Weights of a small transformer language model: 8 heads of 64.
MLP neurons of a small language model. Each row is named by its layer, matrix (up: input weights) and neuron, and shows model dimensions 341-511. Each number is 500 + 40 x the weight over its row's rms, rounded and kept within 0 to 999. Numbers have three digits each.
A block is one neuron, or neurons of one layer that tend to fire together. Before each block is what it responds to, as a language model described it from the Wikipedia text at the highest values.

Track numbers and their trailing period in album track-listing tables and lists, such as 8., 6., and the "No." header; there are weak scattered mid-word pieces elsewhere.
L4.up382:552516481470476574490483510560541548476429538480509466475509528462555475454513523498493569508514475460495421486575480471446474489558565527486490512493532459494450440457521463514479500487524521498433426489440547487473503561498513516522489596515453492477550514467443503488497528506440490507556484540467429560488433562478537561504498494478507509483459523514498509503530512471473474488511488515476463572589475538488519452514536529519517428576498477580462557485428541403493395478505566516513524542442485502509471515530
L4.up454:480543530466426460549495488556538492479430561398536466529580472533473528478518511487528464449526472576486524502571542486500553505438492563538517541511466518476558502504495529469560480413485459470431519525457525524465489465449535480526521544471546535491560474456535528497523508463494513437508536525424584492523523540475515556483518524433515458515491501439517587522536432526502460525482508521496440518562527436531503544533567483585508495553522459555480428545508452552474479495478476498484533533459541489533518463550
L4.up671:557451547439462528474453439473450529463519476486538483513508522454532541552496447513446502495500453565525507404471531516515546563533568576468447554471430527567499537525530570500485442486442509532484491523517463535510479504494549556547416547489487467448555456448469481516532489439527492505447554549463551449428471480463451540519519490467488523513454553458521584512502474547436520524496554559469500533539457522520467448536581463455436453534527429536567525465502487526512452536482458519567564506526537520569529502503
L4.up1037:522417487466456595534502475479485516454416525508510518467471562442520541475458490473500489503418462497543456461491493559503517548470470483466561496456526542526438506490441476543512504512412531468503486561503511509459457487486455563482495471561533562534525470478461503520592584480447553505512563568511564514459460572423462478457502513424483460526578439502561529542519498442507511463488499539435506514525528526543478507600511450502469379522585555539520527545539465478498561528435552531445502510517557499506470535501
L4.up1327:464471541449485592485528481557474516467441520503550515509471439419446523479466448448537518473487425499528474407454476534492575558470518500491545531448484488496475464460492578512519456428493532471510467429428452509424434490477541527494447468535485530443536495461542501534540513478532476473525453445533529447444534482481488516502553500456545461547444558465507518474577535471436568499467533522543481506505484530542514478535606498473445424448528472553602517501474513511476428548516486551534551486432490475469476498554
L4.up1703:465550574587456550469635533552485553450466587422536532463481553495578562443465499412508533524540491496549466476504562485452497511442452513426562460457508481464483511539524501531536524473492499494478517555448539531592480524478539586525464530521446488534509518558500548532452519493484530422446543552542482455513462564439457515458521510509523485495556493443556490588521522530449444436430494546504521467500486545507517502527600451546494416539523450569447538502469454513560434519539488528561479492521473515493492496571
L4.up1752:454476484444581499558499478468520465506486544517462477522470546502519537548476523575487497460505510451476517478520579505456474517486549500466503514483544410520503504496519496419524522473513533462493499505545510530462525490483511470582496440572501540472554505458534489529487574494545518466461447606534503514520492515444529545505448468469486469505466503452554593398495480472450384520467487544471455458578486548477475509568536453443542411527463469580506548496520508556512499510548546577501544590447469479469481527486
L4.up1917:505489494598522512421569561516462478478463554527567526453517520516490484526490478460471561545512540472536509391453485474495517519515526501513472542416468493491448478523467492487494498459435514497512527561504568544509458541492517533465517453539520522531575462437536482482504576466540495515490501543488463486529444438454485483486499552500542537519477460442499542565586494524465555451451584472520471588535537518611526468543533468532526439550467471562473477508472454461561511526570501492500518520563500485428465524583

Colons after field labels in infobox-style lists (Family:, Genus:, Website:), plus first pieces of scientific terms, such as en(zymology), sp(liced), F(usarium).
L4.up42:557574518490552469515454484572542424519491494482484558538505537504478545503513512446526388453504380489510485474528539483473544439530532499532543501468533449487519465531469533536526553554536519563509477468492484487502500478489528506568511539474498444514534449466474515574444479501509520467520501572481540612461430501519496501482476477537481591421513530495452475470482496504518420445499527455515528453440521510554573528456552500480478496539489555419445511554523520444503501514512490522553434525418485530484549474501
L4.up259:546511515420569504562503459518557488466583504503451451495491484497506520491490454490415521448451434446496470537504511571486519521509492439484462430502542461519461508542457512526460561494507494583472460512443465520528606476495561492483541441512434423544525405491479507452573531414467585499504502546508585494438407541472517513519532418547509532471475488461473541494461567502498532411467512512535560492481509517452575481523513452521421496569501467534574441532565478499531489581459519530514487482438537452533469479531
L4.up936:563565559493564562430492428562527501489510460468509521543435476523506475478526483509562476477499510464510465424527459460530611548578514489454579513500519511470501510486512453505483537463526533484496532469511525551446459417480457574515506524505472444477545447510502545517469503456491509472469538541466503564504504515499495523499465545520507560465508490471525583464466503481503471468420456466522544475495460438497518517518519490505508483453433490526489498544516569408491443504478535568489527517442496555591485516542
L4.up1534:503497544470553541517512514522523437491530469495506476530499584549541493452511522479545467424461496511546443532489464510416470513538538549426504462500530430526483466459534462528510556519474502535466485470526486525453544488488447515562570587538488452440583589469407506506534544477532497512538477515449589568538510552494554415460482513467476541459543473519545487479461430490542416453464539533479477502466461526504485459531474482516396510558518505492443448549557515412532465517510526469477491573406554459556529522539
L4.up1698:513483540462506475550472474589456443494420483556485517495478590485532498456498438526448517489446519509479495530474506490517498533496552438482539434511568511457406541593547548562534572504504584484448453455516571521532443486487433472410528584498485422480524530499477495537474488468447532465520462551507475501466518554553448476447468437583498537459493474482540515473502516517450489400495477497452525542479537454479525473501493413520489483562476473513440518441561555442519517489494492512543457517470496534489538518459
L4.up1702:547546527543541536454468437498518456517489584520549518501448495550507460513518545499478481430511468437555471465492498535495524449506459465496515475553603451496453483517523553513487501569498464519486508512508506535561564397521431530491520558501498410473539536538514434449545503510544480469484563524502531577542503504528548586481429519518462512408493513468501495499546516466529457490415523497476513476525510533470526523500475471497511454496474456523483525531508484465510469531518586563509483551450528454526508556528
L4.up1855:556458537544520488517467511513447540448535473578484501532440455548496536533491432563471477499527396457511422470427492524545557438490475484469464465477596449530472511574425520520540515486544542521547461553479498563554482529512471481481573593499551479470548507486457486469489568516556502444510497535444556468516499524491504474504556563484511549485502502547496555449461502437502478426400492505517517510497469453478516455539542429544469523533473529516508515477505462431548515505480540475606531531491478516586542506467
L4.up1981:586490481438493510519521441535463491484469497558484542516449502525457536439457512546530486423503394501530446507491541427404519465488512535495532541526522452502431499501544503517510503463512549540460468541530528457468550532490520507444444546505482499535432547488506492456508478534474469450472454562472476527499555561447536487565513486584514569472495581518436551513415432474506429544491440517504495492493499510484459532559533424528458488532562473412466501468536495522514577540503494603515513459468471545478585517497

Mid-word or final pieces of Latin genus and species names in taxonomy infoboxes, such as Platycer-ium, Broderip-ia, Cyp-ra-eidae, plus some name fragments and the word "in" after degree.
L6.up895:524459502506504553469479481518397457531456511537523539444535429518501476445529465482509548448505480509533492553469488539453548396502509527465513465524530464580470511544553573487547512468518498478493511534466524525455463474516527550507526507488484422426512447507481509545499515491470510526514495490535510571509475515479471505576548492492488554476445460464510523537476510490499432406450501449506528483542467520490526470499494443476525478556452506539476526512475497493525495525521529531522486508474486489558566536492

Word pieces inside titles and table cells in music, film and TV articles, especially the pipe after No. in track-listing headers, and starts of song titles like I Bel-ieve or Don't Wa-it.
L8.up54:456470531515533534506557470519553487535518530496540476430525518442506463463463494522520494525511490577486512475511487522569477514563481517537506474481512471417465437550407560498548438459484528525460495542455523524476441440453493594503430460480504529508609511505439463518494541491570459582565570530582512560455524521449513573525556461536465496512493489437515554565523442445476543435467521495451442613547485576497454527483520431538490383487539460494573442541499522474537437575547473443528581447482465478523483522511
L8.up110:461515586499507548480451479486481553460506417462443555421513534518554521472399483495466507529466464552507469558515546495491490585527454464498550537486507452497494544542516495435452451473451465486511457464518485506475527500485411501475488553421486462533520461526476520548465595470522473530565545545448512498531482537467571478543453553491525446505493555464492557487551429479413498498507463524519487548516473566514462542485504498509530498460517479459529528421518498461481472574462528525480435500477482497473403503541
L8.up153:467534485550479468492518485439468485480444523475604559488501557510546529522429459539560492521552500581468500516478511555551510550456554477519481501492525523523461494502538460469432484443503525525455436542500579515471501549528519490468490481480477446496494514518509434530508529476521461530515594549496499525545491493514505541502521534488542424510495583424509548525518537558490540471540446550534442559540541483510500546500563558460461494548453449513563495498480526581516485473561516499523536530505460554484528495544
L8.up1135:536525522563472477500453561489485451512417524498568533439542511527476515446481500506421456480558522506498520454483490511529506452527491533445540478518514443564450527483463503503488477430495460516466521565509497491564488563558538570518455463519494401481569504489603465615462457420459580570527554508528476457555478500447478538518543490444509466503423531438482509528498497499461499477453523484500487480541510505488541467454486504510499457543549487566517449487494439487533495497517497474540506489489512498469491481557
L8.up1230:458580492549506499444511482500534508534517461484499493591481488443533484463459504512449513594506433553485489567448487499515536504547484541549515560489595424483475462509404524539537479420508492493536450506520455582491481538536430498453507467512593457478466474485490551587539550460580590549518493495499518525454457542506450460546546416522569469467486488386565505527418541520501469558517458492526433485497494509540460468539517457541479399502530462528486480520515459400494490537524471471507496537506520451476471463567
L8.up1660:537549494421553416439439507561578515524472505537537548550471495430474474549531428463472450556523499525520473474424496542438456606500496470525446545476539493493549521501500560518550470412598514507488495544487611567563541467462533478453515498496527456489493567513516530447527508573496483499476484513469543428471524588478473505566556494475469456444508560454547541510525464491485555490516514500492450515488501542546518448490512512532551462541492522546539476464440480491477459500524482494460546494526463471485500494550
L8.up1818:473536500435565458491455489471608544460437432539528490457485526442520543480474488443481511479486504606545537454491509419457525538503522544495508542512487510463517473454439472490447463507456497614503452480519573487516513503447457487484472512490520477427490519464464484537517522432519454500420536543486439486492462505457510494482485533584533476526484511433498509537486529530448450498526487553480466554562518514564548430470480373462514421477493513494469508391453595508458459521457513484486480518474444487522502521509
L8.up1928:486434501529448522481494505463501530605491526444499492532541504460496485499458443485446539510445481482522482481517517561520502521527464440525551487445471529470438474479586529536495505430522408459432544559467526503503457492496536489564489518517521526509545517570527530543470589529530428525495537562512523543443507531535483540504507566561484420531523525464578467585434536519436554454547487545499519487541424485480477487491520494552570520562521500543482593564528454527502466445542433556567535525512529501496488528587

Early inner word pieces of split words, as in St-re-ngth, fl-u-id, f-ra-ud, plus track numbers in lists and "his" in "until his death".
L6.up1863:583530505559473504464481561454468466462484535498489452544526524566504470494460451571467502452431506444479485424532567493451466457512473500437526486480472509561449530481516513490501504442499470467406494446475519509501435492460560497442460576469452510525552491524524486442519502529440532443508477535538493453502523485474440497544503471525517489469394548454573489531405541455478484499472543486543472457522424512493517459536538522471542466526476549578520578516449458528520440471526494475488474477477466551439455531540

Commas inside full dates (July 19, 2004) and city–state pairs (Memphis, TN), often in tables and biographies; occasionally mid-word pieces.
L4.up29:502548568449475443535541517504440526509501435518463587470446453447545551479530467497474478477481463494528480499489479438538519547494489452489524486530483557518526586537435541538505512505496534508459504536468495584519472500505521470482441482523588525502511505534507553487507531522504564486567463541574531574421534511477506420552418507626487494434536536454425522483411503491515539434484487501544482508539511493539506469545471542513485522437421496497504577480541542457546524503576528472479429472447471509532512524479
L4.up58:581512558449484482484497518475442460445517442510497461460450543535594484491533484589491491581525488509512449474454507419448559547466549470511544467495596548550474548504552511552558516541474507511454477427452549509585455481514509553520485459476506465553399495507508474552482494467462534542567486512523597505415554481497548458398464393543516596547501564487486501458463453497434477497458481511528544509565492475551527462462519458531501527486543506450437431537501535509500460455588461477567450506453446518518519478490
L4.up868:490486583521532518473585499452521486527459460453492486457470418474574539508528502490513427564490496541568477492412458438514497492485571455483544471478480468488466512483446479487513534560528494513527521558452515557556481480516454542510535466464468496484504501463445515484486472531485504505532533503549523543446463544515492561500506483542483584492501588484526485524502473476524517522398537523479519542416394505560584512450509417586524564462414464515483464508452447490507517520456578488485417515374512500457457497503
L4.up1124:452456439492454567486563462439425542531487483490462497485506401542546480522492494505510543454447485539508462562505513508512473511504504490490553525451499481507408514516489560514532507390490551504451546436480539504460457479479513518485410449533544520483516444534563524452531492535486528426545564470505559537458478499549543446523477565521499477494529516474506536553532551462514495444521508514487581533489451500508469489508510459490540440500386442520537529463532474485454531573569475502540476502448530486403498535513
L4.up1196:549488559511417466512528510474473491501421517537531543472500487476504502500504421495447472497461483571483545483542525517542490532505546597482524461508522517506502559534544533535539496501520493464515567518483503487447448490491472516537545532530519506457493541562461555479502535494512524441488591552481459558472492565490595482486519478521473507527504598435505472511514537548408446445515468557531465618506461506530494540493533507504541461478432405499478504460491541455502495502536466467552499496495482560484517455516
L4.up1803:503519523493485486484489495584496459501444487478495528533508474536583586519574423444541461493447448489508463440450552486475635526495559466458512519468490472510463486544439500398511539475510503555469502475543522504544433466550470528529463507487505473535505553530414511521536524552454520520521511496491497549466468498533550461563501500514479497483528504527472512505440541510467570494525486518555586573472439555516489538496493523552516475536492490412461519503519483486478501493546498453510558526547536499443505419521
L4.up1825:509522475526495556404495546533442523471429526515548515462520461415559456436536524496530531553494478583594476470523503464491492485560458511505582540505509483562508475495516490527509489497549426596540438456515547557457484456468535451466484503540478412457493536546482485501502457509493538517539577538465478507464506435519623490464509519437510443527409606435508454452500552518484537505496442533513506591562473516498562451502502493470464518504467470503472544477427549471468399529476474516498514507379536526444550520534
L4.up1834:459503571473474490445561528494442508491490521498465458448463461466575504502530460558512516445470450558523477423468522517466522526510487571482566487492528486545522484489487469505538479498439567567469491440469566557524460462555526529506525536453505473507505447582559509458516536459475535510541547531532501514436504583490541551527463490483435569562559560460575507553399494536463463413416477543505509617482435501565499462475522493518538521480446418501493551510530532506507494483509490472522519530477545514540483470473

Final digit of a year, especially the 0 in decade phrases like "the late 1940s" or "early 1980s", plus single years (1794, 2008) and occasionally time nouns after "the" (March, Age).
L4.up182:605542438438537497406485483616516439480468545496536492510526546448493510467558477481455513460499460498527451500490544465472552489494424526568455546453508505505480433500439468511541474493489466560455435512525555549454576523522521539546528537460463414484546535463527488502553470503488505480552484450379507597465564527520548510504509477494482525554561525489456505529441467543509510446490520471482531573528442472528570466567487463568490469534497525481465514477505597398519503472528479510470521586537488456506532546564
L4.up218:507463496431474486504551489489599442502549530522569472489569410446553491479465477534533487486547461491557496554438471570430456556483521567510513497545512479505562533452496548434532519522501486640505447489587497503542524538550519523488482531491470501453520552539507498514512462439453529451545463518457465453527458543461467520468511425449488528455502536450533504559470523511498436485460471516506507555553477516502541520598512482515482392547503497483548466472412504484525490528476539525481549591504510435467545476495
L4.up265:523465494426484574456562532547539577514510547544510508478519533436542510431453561442498492511464482516529512510514529523540469559534495608537497458465559557533503545537497498545461522480433450513512455438477478451516558422549553534503541568403551463532564461510495525504533512505459519563510561474473501500542492529511493485542511478537438503525503539475536484504474463466490499447498518571491596513476477520518513514591469457534455473461500488451455471478473564475441470492494472480513531566559510455477531443541
L4.up467:494477440461562528465469404537516506519467515496485524481455462539521505453491544395460559492590421513479487527513500524466568577488487572534609538443597519492498534537486441472492508485482460508537530517530480522517532522505529535491499494449499525532500515519468562574485448421498549541542495518493469456536522517513539469490566483500477442424557481377526477443460528523539450491607497541490483485542512453490472514534451487474512460581482515502504480506515573436526556484466490533477535519468510456467554523568
L4.up511:494420473505477574486463495485486520531446455509532524519441546409539528478508528506456525445469505523524476469483518498453460504417565554463494524403515526499540500525545460543507513521506525483499550447560528561470448468542474496489508520504496530490545403485560504537518514464466484521604537543530493576515486557456525484565473477480516453525538551492544513519491489494437430518467530560533512561493465572576446477503488510542433540485493450457512496437484430553455431473471544504520532511527514483483445509582
L4.up682:473487529554503495458512410529451509424493466452446547456499471490533545457458522495408609557523438485464489514479473512550575535549454526487502509547532453481511494525558535511386560464463487534515470480511530492561466470497519470531523535507528447477486503542446539458516512520422496511552512536429506470459507483513543507541575465501506440439478536425560510481430522533502458396499578503457514486505531514567518535498516537465545496476525389485484466463540499474508496468424468450471475556498540471524511466516
L4.up815:534486436492641499471426499502528490503462510526504447551459470462492543465462522443444492471479474493464484487472510504452460578494480500502515534520491484535505553496500491518501518578543497520492513524514446466465582530509476528500497543419501454556541562560440547480542542473477465439497469573492567504530459517511545491458457499533530483434460495515485541536491496493533383475517570505524558471591460516447574487553497526522477492450479472426482483469545575477491502524495481466558466499433475546490544444560
L4.up1167:580561477515478475465490491507404527484506543534495527486438435484526485391520545464447546451474428504559414481526507548452529550547529511544522541466483517543560474540530484472438486568509482549526482437537529536493470445535494463528541508441449529489532496524514514461489592504625502464486533477506505542578520515463506482514469566561516516489557501494476459506550498429494472478526495507518554550475487459439491455551519558495527512465447453473440523464577473488458527452468517434471418565519461493547565484518

Beginning or middle word-pieces of longer words that continue, mostly technical terms in chemistry, biology and medicine, such as ox(ygen), ph(osphorylation), b(leeding), plus brackets inside systematic chemical names.
L8.up40:593531548477508492508475516553447486492620520504529453545538514536489462457494527501508470459536590494500483522486489532460484494546534520528447479455533473510572523522458556529544518494509482505439443516509586493477550508464462580431530505457458516474453445501536456506541586537510506483493561607471510534458521510470464507550488447523505566543538491516441554564468456503500503451465472547497455445435458478535605575522569511532525482473490446611474519553531519407534480512526535505444438555471508501494555486517
L8.up273:457444575508502491502505545450483501533522590486525516554487493596475449381457516486504493476510508498557468536463463483492484511499516498502468466442548512560429443509521520434543502451456544498435513501495507501490464453446513496461537525524524542482549473466539513502453531517538523491458532521499440479510420507529453531566524468617560495493452525483504481510473486538560498441429498465501515456465553483467486564546572545544555489572509458502548564538520554449484461526549542519519521483490545456557510467521
L8.up419:438498592561440453537557478540487471431502609471521551561479550555493562490556494493433505472582491555527522484439502470527546532477481486481504472501491479512443450565493480549536509498526462548449548471567487555558481483419458491511539524448545412465461504463523516501508545511523463500550469506496418564532477473557466559457439562488502470557466498491540531488512563488494490442476517490476467539494512529501533537537573499525580441534501460519537510428459532487543581501528554438460467518463475549493586504527
L8.up558:572524477502483533441480460484432526465500491433596449494468519548526485464552536485463547470527479499536473526534451516530542442476568517474487486526509477515539524581522455554572505557502532578511551438595493481474581503453443532501544542473509524428506516473530483537481541532512468513543555542494517511480553553539559535561469513472509523478581497477420510483508500554519453430394454468527558456469534488484534413529446556523463484498518420462484501466529441493522433482505543428542466488489506568492520503482
L8.up576:501517535527515486426497563484495453490441454483528518451508473503446551471600550494429490450506465504494500529496502523466505533421487557556513519496524445563476454586552517470488485463448528485525496536549446456443556459500567546501541426471531459503471445548536572463476531506518512499518524487478447467522491558498538494447468477552459529518480588485456506543523465507499497362430565492482510474442547491546546452513520460585415411508478556530515596445551481433597501556489573537516464538456505481541442509578
L8.up992:608492458475509484439518507561455433457460551480490536549460503443516548467497529437505539487458511508493565472513464519459517538536500559490539551474544415515439457465474405478525476521539483482487466504536452569495503474455527521525484497517438422463555547523488507498508471515525519531506463516565570491514525555492517529557473470547542503568491480505525471529437451497500463478488480561499599515453519576486528479525494522468479457551477463476493567444471528448565443520464492478608506548451407527524575544470
L8.up1322:564499435581480511562490522448455538535425511501525508432535496537579480495530516541501471539489503481537499507499488454468488483436532532497465482524550458571526521526533516516492516510553499504465534510534523516433447465499485493552503462548537499469553559553518498557512482525494459471534438504427533533517493552453503562539443525529472448392512465545495550519479520485543416446474513494473513478438497504489526494491593533439557467597433437457455553475467436561528455570495580493556502491482390529491551480438
L8.up1331:504546509479512435520544521481450565485484489453501486448491419473528478456493504518531495471495480479551503587515474518550479475517532535512529499543511444547435428574484480506552480482513530535497516558575536545561488523468518552534508519479478486438555560506552476517533524591511489482532469464616495523463481511452475445509507544462586402539553517506503454507452453491510492436499462450488470545495534437564473446492549544444471449496422442436506562602434506443529478463577492478444521561511548479559483545467